MLP neurons of a small language model. Each row is named by its layer, matrix (gate and up: input weights) and neuron, and shows model dimensions 16-111. Each number is 50 + 15 x the weight over its row's rms, rounded and kept within 0 to 99. A neuron's up and down rows have the sign that makes its largest values positive.
After each neuron's rows, "fires in" lists the words (lower case) most often at its 100 highest values on Wikipedia text that the model never trained on.

L6.gate616:62 52 35 77 66 58 40 38 62 52 18 69 55 36 19 65 37 44 26 67 91 29 56 55 83 65 70 44 40 74 49 52 53 53 47 97 52 61 42 71 36 31 55 66 59 45 64 53 61 77 36 42 56 49 38 54 30 69 67 51 36 31 75 48 52 53 52 22 50 39 57 89 42 44 61 60 69 43 31 60 46 64 62 59 44 81 39 64 41 63 73 43 25 34 45 43
L6.up616:43 56 73 48 49 40 45 34 54 69 61 32 52 42 47 40 60 40 32 63 20 41 68 22 33 60 48 42 42 44 49 63 58 40 24 50 61 70 67 65 54 67 90 34 34 83 69 33 10 42 62 63 22 49 56 57 52 52 57 51 57 54 57 78 59 56 38 39 29 55 57 34 43 33 40 51 45 52 41 48 54 66 30 61 47 56 56 25 48 53 30 57 43 46 48 51
fires in: "such", "other", "same", "different", "others", "few"

L6.gate675:34 57 72 48 51 43 49 35 47 56 55 52 39 45 66 49 50 39 69 40 54 49 50 73 52 32 47 68 43 25 27 86 39 53 57 36 35 46 61 71 55 44 62 55 32 53 37 42 72 57 70 57 44 71 44 34 44 32 49 42 40 37 72 55 35 63 41 21 38 55 47 09 53 38 40 71 84 42 63 63 21 40 52 80 46 38 47 29 60 49 64 41 56 28 70 32
L6.up675:15 81 68 54 52 63 43 53 58 41 61 79 96 71 31 60 26 42 59 56 62 49 44 70 37 63 36 55 43 46 65 69 25 42 39 47 37 61 48 45 45 52 40 58 57 65 43 56 50 62 35 44 55 61 58 70 68 39 63 29 78 73 49 32 40 48 36 32 41 78 32 32 65 60 44 31 66 50 41 60 51 39 33 36 57 58 37 29 72 51 19 34 69 47 65 46
fires in: "to", "of", "about", "age", "with", "at"

L14.gate66:31 64 41 36 55 59 56 40 41 46 46 72 57 45 33 33 57 45 36 54 55 47 39 39 69 44 61 53 63 43 42 46 35 77 49 54 37 45 36 53 33 45 75 47 66 59 64 57 58 44 36 67 58 51 55 66 53 32 88 56 55 18 45 37 62 67 58 53 50 43 50 51 35 38 20 35 71 54 54 42 25 59 46 58 38 43 42 46 32 33 51 53 65 43 52 49
L14.up66:27 57 59 55 48 48 64 33 68 48 51 68 68 47 45 54 71 39 69 43 64 49 52 42 51 22 65 69 45 81 30 40 67 37 25 54 58 84 54 45 53 36 75 61 85 55 51 25 44 47 43 51 35 62 45 67 13 47 51 39 58 17 47 61 42 45 48 38 32 46 48 65 47 68 62 62 48 80 71 39 50 17 25 49 38 36 62 25 57 42 31 28 63 55 46 56
fires in: "to", "for", "on"

L16.gate895:38 62 45 43 67 43 51 65 84 56 39 76 57 52 26 36 62 12 40 59 59 54 55 48 52 35 74 56 62 41 52 74 30 44 34 72 43 59 34 66 36 48 46 38 65 63 32 56 43 79 52 50 73 31 51 70 37 10 47 44 61 41 78 41 57 30 65 54 44 46 79 35 50 60 58 33 32 42 66 49 31 81 59 62 69 34 69 53 32 52 56 42 56 45 60 62
L16.up895:50 29 55 26 44 26 11 41 62 31 48 55 33 34 57 66 34 48 53 71 56 62 57 35 46 41 36 59 24 20 81 46 22 79 60 55 39 55 51 62 73 37 29 34 64 44 47 40 49 31 69 42 36 29 50 30 73 68 25 43 49 70 22 69 69 26 51 39 49 52 59 99 73 50 46 47 47 48 55 79 58 47 68 64 38 83 57 53 73 54 64 44 39 50 54 57
fires in: "such", "there", "years", "what", "time", "season"

L14.gate944:29 24 50 50 59 61 37 54 83 59 51 45 67 59 33 64 41 45 40 66 57 69 47 38 55 35 29 44 46 37 46 11 74 25 80 41 41 50 66 57 44 44 64 64 25 44 76 70 54 79 43 59 41 60 55 63 30 47 92 52 59 99 38 26 41 55 54 71 80 52 43 47 85 56 67 52 68 64 26 52 25 63 38 68 46 59 49 45 64 44 58 38 44 65 24 43
L14.up944:43 35 40 57 43 42 55 32 40 82 54 47 63 26 48 56 57 43 82 39 43 49 54 30 66 35 50 39 35 26 17 29 60 35 49 63 47 63 56 65 04 48 74 57 31 28 57 05 57 52 57 35 50 59 40 43 49 78 46 63 68 60 40 35 56 42 54 49 34 44 81 52 62 56 47 42 37 38 30 38 64 26 63 54 38 52 49 41 34 50 48 28 26 48 57 73
fires in: "was", "is", "had", "not", "be", "were"

L13.gate127:67 64 66 19 65 54 70 31 44 45 55 46 43 46 36 46 57 63 28 50 47 51 48 36 11 44 42 52 49 72 41 39 65 51 58 35 16 77 68 50 64 50 41 29 37 51 55 65 47 63 40 45 53 43 28 20 61 43 45 23 42 78 42 63 49 47 49 56 62 48 61 71 31 58 44 47 48 44 41 61 31 63 46 37 45 49 62 42 42 71 18 38 17 28 45 32
L13.up127:53 58 68 57 51 64 52 43 73 45 22 59 32 31 39 40 48 63 33 47 64 49 78 67 48 74 69 36 37 59 41 40 56 52 48 33 41 55 73 46 44 52 59 56 67 45 28 57 51 57 60 34 62 42 72 68 65 56 28 68 34 48 27 34 48 24 76 36 70 54 37 48 51 65 53 52 44 58 54 39 80 74 17 76 31 30 39 60 46 56 24 36 58 56 35 71
fires in: "by", "and", "with", "1", "had", "2"

L17.gate60:43 37 40 75 81 69 53 38 52 34 44 58 32 47 45 69 41 38 65 50 56 33 40 51 94 46 54 80 37 37 46 19 44 63 48 62 55 12 39 52 55 53 48 38 19 66 41 71 46 47 57 34 71 46 25 58 26 65 42 73 48 44 56 50 26 61 65 38 55 38 22 35 71 25 65 29 59 79 53 44 25 43 57 62 32 40 58 79 41 53 54 60 68 28 45 68
L17.up60:49 80 80 62 34 24 57 55 84 56 57 62 63 63 22 43 53 33 43 48 50 68 62 49 15 63 73 41 27 66 74 52 47 61 71 43 35 39 53 44 36 44 52 25 52 76 22 23 40 41 42 70 63 66 51 27 45 50 56 52 67 33 45 33 35 45 38 52 51 45 44 76 58 37 76 71 48 62 53 22 41 54 66 44 59 38 63 26 54 53 21 44 22 65 37 49
fires in: "to", "will", "that", "should", "must"

L13.gate1027:44 63 57 52 66 86 35 34 47 44 58 34 64 55 65 42 61 40 21 21 28 71 29 85 42 56 54 47 41 33 33 29 68 29 55 56 33 67 39 53 39 51 48 31 50 48 66 46 60 50 65 66 34 76 38 50 40 31 36 35 55 32 56 65 48 42 84 35 15 45 63 38 53 21 66 66 39 45 45 66 73 84 46 53 59 43 59 53 42 19 70 29 37 61 55 62
L13.up1027:38 62 67 56 40 62 76 46 56 55 43 45 37 45 42 67 50 55 49 45 54 67 53 57 42 68 60 38 36 42 39 27 41 23 35 33 73 59 32 61 44 89 76 58 35 58 71 28 25 40 38 87 48 68 71 37 51 50 16 59 34 31 35 55 51 36 54 24 36 60 29 36 83 75 46 57 72 46 93 32 54 63 45 38 38 53 30 43 35 30 50 74 38 59 52 54
fires in: "with", "of", "to", "by", "more"

L13.gate337:50 40 38 56 32 54 43 41 46 65 57 55 58 35 32 41 64 70 46 42 26 54 69 69 36 62 54 63 39 32 56 43 36 67 76 19 62 61 60 94 41 52 65 53 29 64 71 41 35 43 38 47 42 73 33 43 37 45 52 50 38 52 53 35 53 51 32 52 53 55 38 96 83 65 41 45 62 34 26 36 60 49 59 43 12 79 36 48 63 35 22 54 72 92 49 60
L13.up337:40 33 42 60 60 51 57 59 57 56 32 52 30 30 47 42 35 40 36 35 63 58 54 51 57 43 35 37 56 47 47 55 48 52 49 72 57 54 59 48 52 47 60 31 45 46 55 52 48 42 14 32 27 51 38 61 64 50 56 43 45 68 71 49 56 56 59 70 50 74 49 56 64 55 47 25 54 44 28 99 59 57 26 59 07 73 31 26 43 93 41 63 84 59 38 44
fires in: "is", "was", "were", "be", "are", "been"

L6.gate455:53 54 48 71 18 67 70 31 65 58 72 48 65 46 37 38 55 67 68 46 52 60 59 50 60 58 44 60 57 34 51 55 32 54 49 22 31 72 48 71 52 79 17 41 38 76 50 72 54 40 76 36 39 53 66 39 45 72 47 60 66 41 32 62 78 40 68 43 43 73 41 73 82 60 47 31 49 66 47 62 52 52 39 32 37 41 60 39 40 41 44 48 55 72 47 51
L6.up455:08 42 57 81 46 67 42 82 51 47 60 59 62 43 50 63 62 76 52 29 36 64 44 26 77 59 67 51 25 41 32 26 59 60 65 68 45 33 39 94 36 73 73 55 37 47 53 64 42 81 39 55 43 49 36 36 50 84 39 42 52 35 63 61 51 52 71 46 64 44 46 45 58 36 33 40 57 59 76 35 69 62 41 55 80 55 45 53 34 69 40 46 49 51 66 76
fires in: "in", "with", "to", "extorquens", "on"

L6.gate339:75 46 46 46 54 45 54 46 62 72 39 59 45 54 82 54 59 63 44 51 36 61 62 37 52 30 29 51 36 36 51 48 49 51 40 29 94 33 44 63 47 47 40 57 52 57 37 37 70 50 26 52 38 43 43 42 54 49 57 61 41 60 41 25 43 64 37 49 48 67 51 70 35 54 64 62 40 62 51 80 29 44 51 56 44 68 29 62 55 62 21 61 41 38 52 51
L6.up339:56 47 53 49 68 38 47 53 34 41 18 26 31 53 83 65 57 44 78 52 83 33 53 38 57 60 63 33 23 64 52 29 60 53 15 47 56 37 88 61 50 60 65 65 49 50 41 62 61 58 58 52 53 48 44 50 53 64 61 36 58 47 53 53 38 41 41 70 62 54 49 30 43 54 51 36 27 51 52 58 45 37 66 60 62 42 69 46 31 35 34 41 53 30 54 54
fires in: "of", "some", "few", "number", "many"

L13.gate1176:42 58 45 41 44 58 99 52 58 58 46 42 47 52 50 82 68 25 59 61 77 58 27 40 64 38 55 73 46 36 53 49 28 59 44 79 63 54 67 42 76 42 42 41 50 51 60 37 54 59 70 23 55 39 54 17 47 43 47 47 30 44 67 52 57 39 48 37 86 37 41 47 61 50 28 52 66 34 34 60 64 64 62 47 63 39 54 32 48 40 62 27 46 40 37 51
L13.up1176:48 54 74 80 60 62 47 41 84 63 54 56 73 45 44 44 36 29 40 37 60 19 52 69 45 65 34 42 54 53 80 57 51 52 76 54 57 44 51 22 65 50 52 47 53 41 74 56 56 39 74 61 48 39 44 58 50 27 46 59 31 70 64 42 56 33 43 47 51 59 60 60 65 47 51 44 33 52 49 57 74 28 47 63 53 39 30 63 40 40 43 33 47 44 48 90
fires in: "to", "that", "for"

L14.gate819:68 58 56 52 51 50 68 59 56 48 40 86 59 44 78 60 27 31 34 19 17 66 51 58 31 52 55 38 47 67 61 49 75 65 54 67 45 33 57 59 37 35 61 39 65 00 64 57 46 48 82 74 35 66 68 39 75 51 49 60 62 42 50 30 42 45 33 37 52 54 71 69 22 77 47 29 56 39 42 53 29 57 28 45 29 38 76 40 41 43 51 51 46 67 53 44
L14.up819:48 83 40 47 40 41 68 38 29 44 46 61 48 64 65 71 63 74 40 63 65 37 59 27 52 56 48 55 54 64 49 54 40 52 50 66 60 38 41 72 45 79 14 59 53 38 81 35 49 57 34 59 40 38 49 25 64 40 41 49 67 52 48 52 53 39 44 59 63 34 45 49 41 36 49 56 71 82 43 60 47 60 54 54 69 50 56 51 62 38 28 31 58 13 33 48
fires in: "by", "from"

L18.gate289:61 32 61 60 71 35 55 51 30 36 10 98 18 51 50 52 68 51 44 27 18 50 64 69 41 37 29 18 67 44 79 29 42 41 60 79 84 15 67 59 45 56 42 47 63 37 39 51 51 44 55 77 38 41 51 49 53 63 44 63 42 76 38 65 74 60 54 61 41 62 63 71 17 32 64 56 53 64 56 32 54 55 61 65 48 33 65 52 51 67 56 42 69 31 34 65
L18.up289:41 70 39 37 81 50 41 52 38 38 54 54 21 48 24 76 77 32 65 32 60 27 60 68 49 47 30 87 43 50 52 58 55 60 44 60 43 41 44 47 49 57 47 71 38 35 44 69 28 47 35 43 67 56 40 40 30 97 52 73 32 57 52 33 61 77 46 49 58 75 49 60 43 37 34 65 21 56 41 63 60 63 51 54 72 59 68 54 56 70 41 40 43 53 45 53
fires in: "in", "from", "of"

L6.gate916:78 48 38 55 44 67 58 48 49 31 53 89 56 62 57 57 47 36 58 51 34 53 60 67 55 50 47 40 56 64 47 49 45 71 41 45 53 25 68 44 60 48 59 54 60 61 36 40 35 47 51 46 34 35 38 19 41 48 44 80 43 52 25 45 68 32 36 55 19 63 50 55 33 67 32 31 79 54 58 67 54 65 69 57 30 49 87 66 52 34 59 36 36 58 78 26
L6.up916:62 49 30 61 55 36 45 70 56 25 62 77 62 53 47 68 53 23 50 42 47 64 14 35 49 54 40 51 15 73 42 56 61 69 57 65 60 37 37 69 34 22 58 38 60 57 43 36 19 53 52 46 61 28 53 22 36 65 61 64 41 21 41 75 52 30 56 46 39 39 48 63 33 59 38 17 42 80 33 55 36 63 58 41 45 42 50 58 33 45 26 55 22 29 61 21
fires in: "from", "like", "than", "to", "of", "number"

L6.gate464:51 69 63 57 46 51 33 60 30 78 47 51 70 70 45 56 50 49 34 35 63 41 43 51 65 52 37 42 64 70 40 36 49 57 38 23 48 48 54 50 45 27 49 55 82 20 44 58 37 34 49 42 49 48 50 30 53 60 87 67 56 31 44 78 63 56 74 22 66 47 40 27 30 33 00 83 25 58 30 70 42 63 42 38 76 57 55 47 59 47 44 28 65 63 41 50
L6.up464:68 55 43 50 36 56 23 42 24 42 39 76 54 27 67 57 74 30 60 33 49 51 66 48 62 47 39 55 32 58 64 35 65 71 45 57 82 53 49 58 44 55 61 47 80 70 68 76 74 27 54 34 39 65 70 65 59 56 52 69 25 58 60 62 24 67 90 58 59 29 30 50 14 41 43 52 41 54 57 56 65 58 81 84 27 28 43 78 25 63 78 71 33 35 40 60
fires in: "to", "of", "following", "in", "next", "that"

L16.gate49:46 34 36 38 46 57 71 45 56 41 53 29 60 39 47 52 76 50 46 73 45 43 49 46 49 47 33 58 27 47 46 62 12 62 61 38 63 58 68 59 51 25 72 52 55 63 26 59 51 53 23 51 51 27 49 31 66 28 58 60 36 50 70 49 44 23 44 34 43 54 49 46 51 52 46 40 68 67 59 34 59 43 43 44 52 80 46 57 77 18 42 60 54 52 29 25
L16.up49:76 20 57 36 69 51 30 56 60 62 16 39 66 62 35 51 53 71 42 62 35 63 32 32 79 66 39 35 37 55 31 64 50 35 55 37 70 62 47 40 57 49 44 74 56 47 78 42 63 36 44 59 47 56 42 65 45 53 44 64 41 44 41 35 26 54 44 41 60 69 56 37 47 48 50 44 46 63 78 50 31 61 27 46 58 24 34 33 33 36 33 44 24 71 15 51
fires in: "to", "was", "not", "be", "were"

L6.gate1173:23 78 47 53 69 43 49 74 36 60 55 63 52 37 36 17 38 75 64 48 52 54 63 61 80 53 47 45 70 69 53 63 52 48 54 67 34 78 28 38 53 61 76 60 49 57 56 49 64 24 60 65 39 40 55 32 34 30 25 21 72 33 31 64 84 65 39 57 54 62 80 66 55 41 26 54 50 34 34 43 55 78 34 38 34 49 70 48 43 43 46 40 59 49 69 54
L6.up1173:43 54 17 38 61 44 31 45 50 36 48 63 56 43 71 60 48 58 50 53 52 45 40 41 58 26 54 39 25 65 55 27 60 38 67 63 21 56 43 31 64 60 50 61 60 60 17 69 57 83 55 69 44 36 52 34 35 45 48 51 54 27 47 66 60 46 54 57 64 38 45 65 49 39 58 50 27 45 44 67 31 47 39 36 75 47 57 54 49 62 44 32 29 65 69 46
fires in: "to", "help", "whom", "over", "helped"

L6.gate1103:36 57 53 50 75 58 77 39 47 92 44 60 53 75 38 24 56 37 55 42 64 42 55 44 50 25 56 56 60 65 34 52 36 73 44 37 36 17 53 23 35 47 71 48 35 49 54 51 42 51 44 47 43 62 64 52 67 50 31 69 65 47 59 38 67 81 49 44 71 39 44 72 68 47 18 51 49 53 65 25 50 53 51 23 59 66 35 51 68 55 30 44 48 88 69 34
L6.up1103:43 16 48 43 32 64 58 60 42 64 43 44 32 61 29 65 42 52 62 36 38 48 51 43 45 56 64 52 40 38 32 38 48 53 50 68 31 65 67 53 42 36 24 55 47 65 70 76 19 36 69 46 55 43 78 37 63 68 37 51 48 33 60 52 42 38 16 76 67 37 40 57 44 89 61 34 50 42 56 62 35 68 49 59 40 45 44 37 42 37 94 69 45 33 74 50
fires in: "to", "world"

L13.gate624:26 22 49 48 35 47 07 40 36 39 24 38 38 65 42 83 54 22 48 55 46 53 58 34 56 41 30 74 61 52 44 60 44 50 57 64 53 45 49 54 56 38 81 22 54 84 63 52 44 48 31 46 72 53 51 59 31 17 42 58 42 73 34 37 37 80 59 27 28 48 67 65 73 68 78 50 51 43 37 70 61 47 66 63 35 58 41 41 57 36 46 27 57 67 22 21
L13.up624:48 56 36 60 14 48 66 46 46 50 30 32 40 26 57 49 49 44 40 46 44 56 64 42 34 76 54 53 44 32 53 62 31 53 47 79 51 43 41 61 58 48 35 49 50 55 57 29 63 93 34 49 54 38 56 69 72 26 45 90 45 48 52 48 49 47 55 56 56 37 65 68 35 28 67 40 57 47 59 66 66 56 42 74 50 61 50 54 74 11 35 38 38 77 39 53
fires in: "had", "was", "were", "could", "can"

L13.gate342:40 42 39 53 64 53 60 50 71 50 45 67 92 72 66 62 34 30 45 44 33 58 71 52 29 45 47 75 36 49 72 68 44 46 55 59 45 57 52 32 47 36 28 32 77 41 53 57 29 35 33 42 52 68 60 46 59 43 52 63 51 74 19 67 72 44 55 15 60 61 76 36 30 47 63 34 61 51 27 64 60 36 55 73 68 39 59 40 48 41 33 42 63 46 44 73
L13.up342:72 50 33 41 75 30 73 31 70 58 67 56 47 64 50 32 70 31 41 71 59 74 39 77 64 70 42 64 49 67 45 52 88 48 49 57 27 41 84 46 39 63 35 56 43 35 46 58 61 33 54 22 71 37 27 65 28 51 73 61 42 60 43 48 44 49 21 55 56 58 48 53 52 57 57 11 62 60 29 54 56 68 29 72 57 15 47 38 46 54 82 62 56 42 18 69
fires in: "and", "than", "with", "as", "of"

L13.gate1028:50 55 62 49 40 76 34 47 50 57 38 64 39 65 50 44 38 41 47 34 51 85 13 50 42 60 27 50 39 33 60 44 45 41 31 77 41 41 51 54 47 39 50 34 61 61 52 61 54 65 73 44 41 65 54 61 68 56 05 36 33 54 53 56 67 37 43 33 40 50 15 60 45 46 42 58 54 34 39 70 52 43 59 69 56 42 52 57 45 39 59 58 87 30 74 07
L13.up1028:44 77 44 56 38 57 64 57 72 65 23 56 56 45 27 23 51 64 46 45 35 39 71 52 54 89 45 51 56 40 22 54 63 67 70 70 41 45 55 54 57 14 51 42 75 67 54 52 54 34 41 50 43 69 42 45 45 45 56 81 32 61 77 47 67 37 37 62 28 66 59 59 43 38 70 71 56 40 49 45 65 64 29 60 41 37 59 34 44 51 55 59 58 35 46 56
fires in: "was", "of", "is", "were", "after", "are"

L6.gate813:37 59 38 49 64 56 66 41 68 35 35 82 44 68 48 54 22 45 60 53 48 46 43 59 56 59 41 50 60 58 60 57 45 54 29 73 35 51 47 49 39 44 35 55 64 69 40 47 37 45 21 49 36 52 21 36 49 46 69 43 56 40 63 68 37 61 35 52 53 54 65 47 53 32 42 23 49 41 38 71 46 68 50 51 66 61 65 53 38 24 59 56 50 63 50 47
L6.up813:51 79 48 53 63 60 63 44 63 28 54 84 44 56 60 55 57 25 46 53 20 51 58 67 39 41 35 71 60 59 48 31 14 75 53 47 23 78 49 61 65 34 42 49 38 76 44 49 54 44 39 47 51 47 20 53 44 38 55 61 42 33 40 56 63 74 71 52 62 54 50 59 58 53 13 35 41 46 46 59 47 67 53 60 47 64 52 51 49 12 62 41 32 43 46 61
fires in: "years", "date", "days", "year", "season"

L6.gate1022:70 29 58 33 72 57 51 60 53 45 69 77 33 55 61 22 48 46 56 35 67 64 50 33 44 64 62 32 21 52 25 14 81 54 32 61 01 71 62 50 52 65 58 51 33 25 37 71 38 64 57 63 32 41 33 61 46 29 37 51 54 49 68 46 56 68 56 43 62 62 57 21 40 80 45 17 39 59 76 29 30 67 39 53 51 44 62 48 44 24 67 38 41 54 56 63
L6.up1022:49 15 45 31 53 54 57 64 64 36 41 89 50 50 66 12 54 41 60 34 55 58 45 39 64 76 42 69 53 42 15 21 86 54 39 77 25 71 80 35 44 76 67 79 67 33 47 82 67 60 73 53 40 51 49 51 43 44 41 30 61 29 27 41 38 62 55 43 64 56 61 17 72 58 53 56 21 54 30 37 48 43 38 46 58 57 56 45 57 43 45 59 48 49 50 68
fires in: "of", "for", "from", "office", "by"

L13.gate741:00 55 38 54 84 54 65 72 59 64 40 43 60 59 61 49 70 63 54 38 65 70 65 29 39 34 62 58 48 60 41 41 50 46 41 71 49 67 49 43 53 45 67 72 52 62 43 53 55 22 39 35 53 42 45 40 33 49 43 72 71 36 56 25 30 65 36 79 48 33 64 66 80 66 49 39 95 61 47 54 54 56 57 41 50 51 70 51 60 59 76 74 09 34 48 61
L13.up741:37 40 41 48 53 62 46 32 57 55 66 49 40 48 25 73 24 46 22 44 44 55 64 70 53 67 36 64 58 31 73 52 63 46 61 40 68 58 53 44 64 67 60 61 55 57 60 50 58 59 74 41 71 38 57 65 46 34 53 40 12 70 54 20 67 78 56 64 63 56 81 61 71 46 28 60 47 23 37 49 76 67 49 22 33 46 56 50 49 49 63 70 58 40 47 46
fires in: "which", "that", "this"

L6.gate1139:16 17 66 49 49 60 40 43 57 60 43 55 60 55 68 40 58 58 47 46 48 25 64 41 42 47 43 60 34 40 56 38 32 76 66 46 47 53 39 34 41 53 45 40 50 52 80 76 50 13 75 45 34 40 56 20 64 56 26 73 45 29 66 43 52 45 41 47 23 37 68 50 69 47 47 53 40 35 67 37 33 47 28 52 31 64 48 59 56 49 87 53 34 45 21 42
L6.up1139:14 20 63 59 43 62 35 36 61 69 47 39 67 70 65 48 29 70 53 56 39 62 56 46 70 64 29 39 57 58 29 57 28 48 42 42 69 51 42 12 53 38 39 48 67 48 36 45 57 30 46 35 53 55 40 12 47 37 44 70 41 24 61 46 49 43 36 54 47 37 42 58 37 60 65 70 46 62 38 24 50 30 20 54 47 71 50 60 64 61 63 55 26 35 27 36
fires in: "to", "not"

L6.gate840:38 59 78 88 54 39 78 56 38 44 23 46 51 49 60 39 70 39 69 66 62 36 54 07 72 62 40 74 56 43 49 51 28 55 65 72 14 45 50 60 69 54 40 33 46 60 67 33 47 67 81 79 56 54 39 36 45 56 60 51 65 52 20 63 41 47 44 29 50 58 61 35 60 43 36 63 20 30 46 44 33 57 43 26 75 47 16 53 47 51 54 30 53 49 41 32
L6.up840:10 51 64 71 64 41 50 35 56 35 45 39 65 65 44 68 69 50 50 54 44 56 63 46 23 35 55 38 46 60 43 54 59 85 69 53 66 48 59 62 56 61 41 28 54 31 49 55 45 74 55 45 47 43 47 19 84 56 47 63 62 58 37 46 50 35 61 55 45 21 50 44 57 36 38 60 47 29 46 54 35 17 54 48 43 45 59 39 27 44 79 47 71 58 46 47
fires in: "place", "out", "to", "silver", "division"

L16.gate1014:43 70 57 64 59 39 41 49 29 26 61 56 56 63 34 43 66 44 42 45 43 63 61 36 51 34 35 60 40 41 52 26 23 55 42 36 82 36 47 28 24 34 76 85 61 55 41 69 54 65 48 34 46 50 66 27 41 42 33 36 36 31 71 60 53 57 49 44 69 58 55 59 55 45 55 99 42 46 54 30 36 49 29 36 50 33 43 22 60 65 47 69 63 74 50 57
L16.up1014:61 21 55 41 24 62 35 53 40 56 46 34 56 49 66 30 82 27 43 28 33 89 39 52 46 36 52 57 43 46 74 54 42 66 24 28 68 50 50 64 27 36 64 34 60 36 46 46 78 60 62 59 55 44 25 64 72 46 78 44 41 52 71 20 73 66 64 71 60 77 58 77 45 58 50 41 54 34 78 75 63 60 74 19 54 43 61 52 59 21 63 46 31 01 57 56
fires in: "had", "to"

L6.gate693:42 30 55 39 66 42 47 53 48 53 52 62 44 73 51 71 84 37 51 41 53 55 58 54 27 59 39 45 49 54 49 46 66 21 62 18 53 36 30 71 57 47 83 78 53 70 66 47 49 57 39 52 38 33 11 29 40 48 45 68 58 74 55 55 34 35 30 09 74 69 39 32 43 56 55 23 43 34 37 51 45 65 62 61 44 54 62 38 38 46 46 67 53 30 37 59
L6.up693:59 40 32 37 18 63 34 36 25 49 71 72 58 53 38 38 59 29 52 61 64 46 60 53 59 72 48 43 47 53 33 36 59 43 57 49 47 32 40 77 35 65 37 56 94 36 62 63 54 71 43 58 46 46 51 52 54 51 11 70 65 88 47 60 54 56 52 24 55 60 39 48 48 50 46 42 68 62 65 48 50 70 58 47 53 47 36 60 52 36 66 23 59 36 47 50
fires in: "to", "by", "against", "over", "with"

L6.gate913:54 40 36 36 55 60 70 72 33 40 28 37 43 69 48 48 66 78 52 43 20 73 49 38 43 28 26 53 60 28 66 47 38 54 56 40 32 51 47 34 64 23 39 61 70 37 45 58 51 67 46 64 40 64 14 47 36 57 67 62 74 47 18 62 53 32 64 37 55 44 40 70 30 66 53 57 34 56 53 34 38 87 51 36 59 49 40 26 48 71 65 54 58 58 61 42
L6.up913:44 46 67 42 58 52 31 51 36 51 35 66 30 70 61 41 43 53 54 31 31 60 59 35 60 48 52 44 65 48 58 49 41 62 54 76 31 62 42 41 31 40 31 63 78 65 52 60 42 69 25 57 71 31 49 64 40 55 53 62 54 69 57 39 54 59 59 39 43 49 44 63 74 33 63 44 48 51 59 25 45 68 55 26 75 49 37 54 35 62 28 73 62 59 28 73
fires in: "released", "of", "release", "up", "on", "back"

L17.gate1214:30 59 28 39 55 57 52 20 37 45 46 43 33 47 15 36 55 47 52 58 41 50 70 50 39 69 39 71 37 49 73 69 31 60 39 30 54 49 24 67 63 60 50 47 58 53 30 42 67 40 15 15 61 68 49 33 68 50 83 63 44 56 43 58 35 47 64 39 46 38 50 84 41 42 42 12 69 58 51 39 49 55 47 49 26 59 44 27 47 33 55 53 44 60 46 87
L17.up1214:64 64 78 53 39 27 43 49 62 35 71 48 56 23 33 56 40 43 53 25 66 45 99 51 33 60 23 53 48 78 37 59 36 46 52 41 13 41 30 56 34 65 59 85 77 52 39 49 55 54 39 56 40 49 49 38 34 53 67 40 58 53 46 58 44 71 54 71 73 46 32 22 61 17 55 28 71 77 40 55 36 56 65 28 48 57 36 39 80 56 53 58 62 40 39 51
fires in: "i", "to", "people", "they", "you"

L13.gate125:20 35 62 46 64 55 19 53 61 56 36 49 41 49 50 56 43 53 79 28 84 65 45 42 27 20 64 46 42 33 53 59 41 61 45 59 69 42 46 69 45 40 38 70 71 39 35 48 47 48 41 58 59 64 83 45 27 57 51 48 56 55 67 30 41 52 56 44 37 28 40 40 54 55 48 43 18 57 52 29 29 41 30 45 48 55 47 60 60 77 41 27 46 68 56 63
L13.up125:50 50 60 61 58 66 56 63 50 65 89 66 37 40 51 32 24 64 54 18 48 50 53 56 28 68 54 51 61 60 75 57 48 10 46 56 30 28 50 36 49 38 44 45 65 15 87 68 23 20 70 26 57 53 57 39 61 45 45 55 25 54 73 41 37 83 72 65 47 58 24 85 42 64 44 50 40 52 76 50 40 48 66 45 32 58 68 39 29 60 71 52 52 84 43 55
fires in: "of", "in", "to", "into"